From a checkpoint of a small transformer trained on Wikipedia.
Training: a variant of Muon for these matrices, 841M tokens.
MLP neurons of a small language model. Each row is named by its layer, matrix (up: input weights) and neuron, and shows model dimensions 128-223. Each number is 50 + 15 x the weight over its row's rms, rounded and kept within 0 to 99.
After each neuron's rows, "fires after" lists the tokens most often just before its 100 highest values on Wikipedia text that the model never trained on; "fires in" lists the words (lower case) most often at its 100 highest values on Wikipedia text that the model never trained on.

L4.up814:73 58 08 68 39 49 38 53 44 25 54 34 52 23 48 55 54 36 36 70 53 61 52 34 45 64 38 37 48 54 59 65 74 61 30 40 56 66 28 61 58 52 62 31 35 47 73 34 77 66 83 54 62 56 27 50 69 41 10 66 66 48 43 42 21 56 47 66 65 65 67 81 49 65 34 62 50 41 59 51 56 46 61 36 49 60 52 82 81 69 34 62 32 53 49 48
fires after: "2", "1"
fires in: "2006", "2014", "2015", "1817", "1812"

L16.up44:39 52 29 52 48 47 45 54 64 99 33 42 52 69 39 50 52 42 53 67 27 67 64 00 59 36 50 67 38 55 37 23 48 48 31 37 42 70 61 60 58 75 53 83 56 34 40 54 74 56 44 55 43 59 68 40 72 29 58 58 72 38 37 68 50 41 14 27 44 67 37 41 31 71 66 81 58 62 73 39 58 20 47 43 25 36 42 58 56 60 45 50 65 36 58 56
fires after: ".", " | −", ", ", " present", " | "
fires in: "3", "0", "5", "6", "1", "2"

L3.up1378:66 68 35 33 54 56 60 43 64 71 45 38 82 36 46 31 24 45 29 51 42 58 37 63 57 34 79 47 28 56 51 48 29 78 41 36 60 38 41 70 26 30 58 32 20 38 55 28 38 49 23 69 60 46 56 55 34 40 42 49 26 37 65 78 89 59 32 95 55 51 57 45 45 85 56 53 49 48 28 61 30 52 18 46 65 23 47 83 47 58 49 30 57 61 63 33
fires after: " | ", "–", " / (", "| "
fires in: "0", "1"

L3.up688:41 37 39 51 48 73 52 42 40 32 51 27 46 29 26 55 39 49 68 57 55 32 28 61 50 46 61 64 49 50 45 40 52 36 44 57 67 49 49 52 40 62 54 12 34 42 13 60 28 37 81 54 26 64 49 48 50 56 39 62 43 68 37 63 50 77 51 70 42 51 41 40 66 58 41 49 29 49 45 51 36 57 58 61 65 60 53 53 58 50 11 87 35 18 53 49
fires after: "2"
fires in: "2019", "2017", "2018", "and", "then", "2021"

L4.up301:61 55 61 27 42 21 39 41 47 58 54 35 73 39 50 44 72 46 38 77 41 60 59 65 63 44 44 52 25 48 43 26 29 54 77 22 55 84 53 52 71 55 39 35 38 54 50 77 70 62 43 38 61 53 04 41 45 47 56 55 46 31 74 74 48 51 74 46 64 59 26 44 42 24 51 93 38 53 54 52 54 61 58 20 73 67 54 58 68 29 53 60 49 38 40 60
fires after: "\n\n", "\n"
fires in: "the", "debut", "first", "there", "loan"

L3.up908:29 45 62 51 45 67 54 28 52 37 42 43 63 23 71 49 52 39 53 41 38 44 66 40 53 52 60 89 56 48 51 77 53 61 53 34 46 34 29 51 42 46 40 48 39 44 31 34 54 35 49 41 46 30 60 29 38 60 62 41 86 14 43 26 75 29 41 47 58 73 59 52 48 49 55 28 29 43 65 43 51 27 72 31 63 41 47 86 83 31 44 43 51 65 53 60
fires after: " | ", ".", ") | ", "-"
fires in: "3"

L3.up449:63 53 77 33 36 40 32 64 45 36 51 69 43 45 24 56 61 42 28 65 43 73 56 63 55 56 64 77 31 45 29 50 81 66 21 48 53 47 30 50 37 58 63 26 59 29 15 63 57 51 42 57 24 59 35 43 37 44 59 52 68 54 53 41 56 80 53 42 63 60 41 51 80 47 45 53 65 46 42 47 35 33 53 57 52 50 50 57 56 54 68 50 54 39 30 60
fires after: "\n\n", ".", "\n"
fires in: "in", "following", "the"

L3.up1500:30 69 44 11 57 49 62 49 49 79 57 50 32 65 60 36 64 51 46 61 45 44 54 68 42 23 43 46 53 56 37 67 51 56 18 67 39 60 33 52 62 72 51 60 69 43 41 57 64 48 29 49 34 36 33 55 52 45 51 60 76 49 58 62 51 51 64 15 43 73 43 61 50 54 77 49 47 64 31 70 63 56 43 65 85 29 64 52 30 31 67 47 69 62 36 31
fires after: "\n\n", "\n", ".", "en"
fires in: "on", "after", "with", "without", "february", "afterwards"

L3.up477:41 35 32 43 46 38 39 56 60 22 49 33 43 41 29 66 40 72 40 50 69 54 82 60 47 74 34 24 38 70 28 49 58 73 39 63 50 68 62 42 33 49 86 61 66 54 40 46 44 60 54 30 18 54 79 73 47 53 50 42 54 35 71 36 47 61 48 47 21 42 60 41 44 23 64 67 61 63 32 45 63 67 66 70 58 64 53 65 75 31 25 50 40 30 58 53
fires after: ".", "\n\n"
fires in: "in", "following", "the", "july", "addition", "on"

L3.up169:58 32 46 33 48 59 06 82 49 37 72 80 52 48 45 27 73 53 51 48 37 40 63 51 28 23 52 25 38 57 45 19 55 63 27 36 33 39 57 53 52 33 50 78 44 72 44 48 49 38 33 33 46 37 56 65 23 52 52 49 56 53 59 28 46 60 40 32 57 87 60 61 20 65 40 54 25 56 30 53 74 31 27 60 53 53 50 43 20 38 71 44 78 44 38 57
fires after: "\n\n", ".", "\n"
fires in: "the", "is", "are", "to", "a"

L4.up765:49 54 82 63 55 54 42 64 45 47 56 48 66 46 72 64 55 33 41 52 47 56 50 50 49 56 38 43 48 16 45 60 35 48 34 57 39 83 26 67 35 32 52 25 45 66 66 39 68 44 33 50 49 41 28 73 64 34 29 46 87 53 60 49 36 53 27 38 37 62 41 29 67 50 47 36 41 33 54 58 51 50 44 55 82 44 39 83 61 64 40 71 60 38 68 32
fires after: "2", "1"
fires in: "2001", "2011", "2005", "2006", "2015"

L4.up627:31 71 68 73 23 63 41 50 34 56 57 46 35 31 64 61 71 48 69 38 73 66 54 53 52 28 39 58 45 86 49 25 64 52 20 61 51 79 57 58 51 56 84 54 60 52 74 73 59 38 32 79 58 72 37 28 50 28 61 46 68 45 68 54 28 38 34 29 59 63 55 49 49 42 52 50 46 57 39 68 30 35 69 48 43 60 40 74 57 73 67 16 51 25 65 51
fires after: "2", "1"
fires in: "years", "2015", "2011", "2022", "1955", "2005"

L3.up867:70 64 50 42 59 25 20 40 38 40 45 31 58 52 33 63 53 46 52 55 65 54 75 70 67 68 35 43 45 66 52 55 57 34 67 56 52 46 54 69 26 53 52 71 57 48 37 57 44 15 23 80 61 66 34 71 53 49 35 51 54 58 48 70 71 41 41 78 35 52 73 74 46 56 39 84 46 47 66 31 26 75 61 84 42 85 71 45 70 47 52 50 74 27 64 38
fires after: " | ", "1", ".", "; ", ") | ", " ("
fires in: "19", "26", "18", "1973", "81"

L4.up954:68 42 35 50 64 21 46 50 51 44 13 41 60 35 42 72 51 59 37 50 56 36 35 34 61 31 51 49 39 65 61 24 63 58 58 37 42 66 38 74 31 47 65 74 38 27 33 61 73 38 55 41 53 58 33 50 43 52 32 41 31 04 63 32 66 41 56 26 68 53 18 63 70 74 38 28 33 33 59 52 36 73 52 64 56 36 60 47 63 55 51 58 54 58 35 39
fires after: "2", "1"
fires in: "1994", "2004", "2009", "2006", "2024", "2005"

L3.up1429:26 43 32 54 62 55 78 77 35 69 53 28 72 30 43 59 72 42 38 67 51 82 49 45 56 52 44 34 61 51 35 55 61 78 54 28 53 52 67 59 51 25 48 41 60 37 55 71 34 54 48 78 53 51 83 61 41 17 29 54 51 47 33 25 55 43 36 53 54 68 41 44 53 75 45 38 71 43 34 48 29 45 43 46 54 51 17 81 54 79 26 56 55 56 41 59
fires after: "2", "1"
fires in: "2020", "2019", "2015", "2021", "1957"

L4.up264:80 54 43 14 40 52 46 46 34 40 40 43 41 19 53 68 31 57 35 71 38 57 38 42 59 46 60 49 41 15 62 76 42 54 74 62 73 61 69 63 59 68 30 27 75 57 53 47 65 41 66 47 63 76 80 46 44 54 23 32 40 41 72 37 48 61 48 56 64 58 27 33 51 61 52 64 49 49 54 64 55 67 56 71 46 43 57 63 75 52 66 36 48 18 62 55
fires after: ".", " | ", ",", "| ", " was "
fires in: "6", "65", "career", "mainly", "mostly", "6th"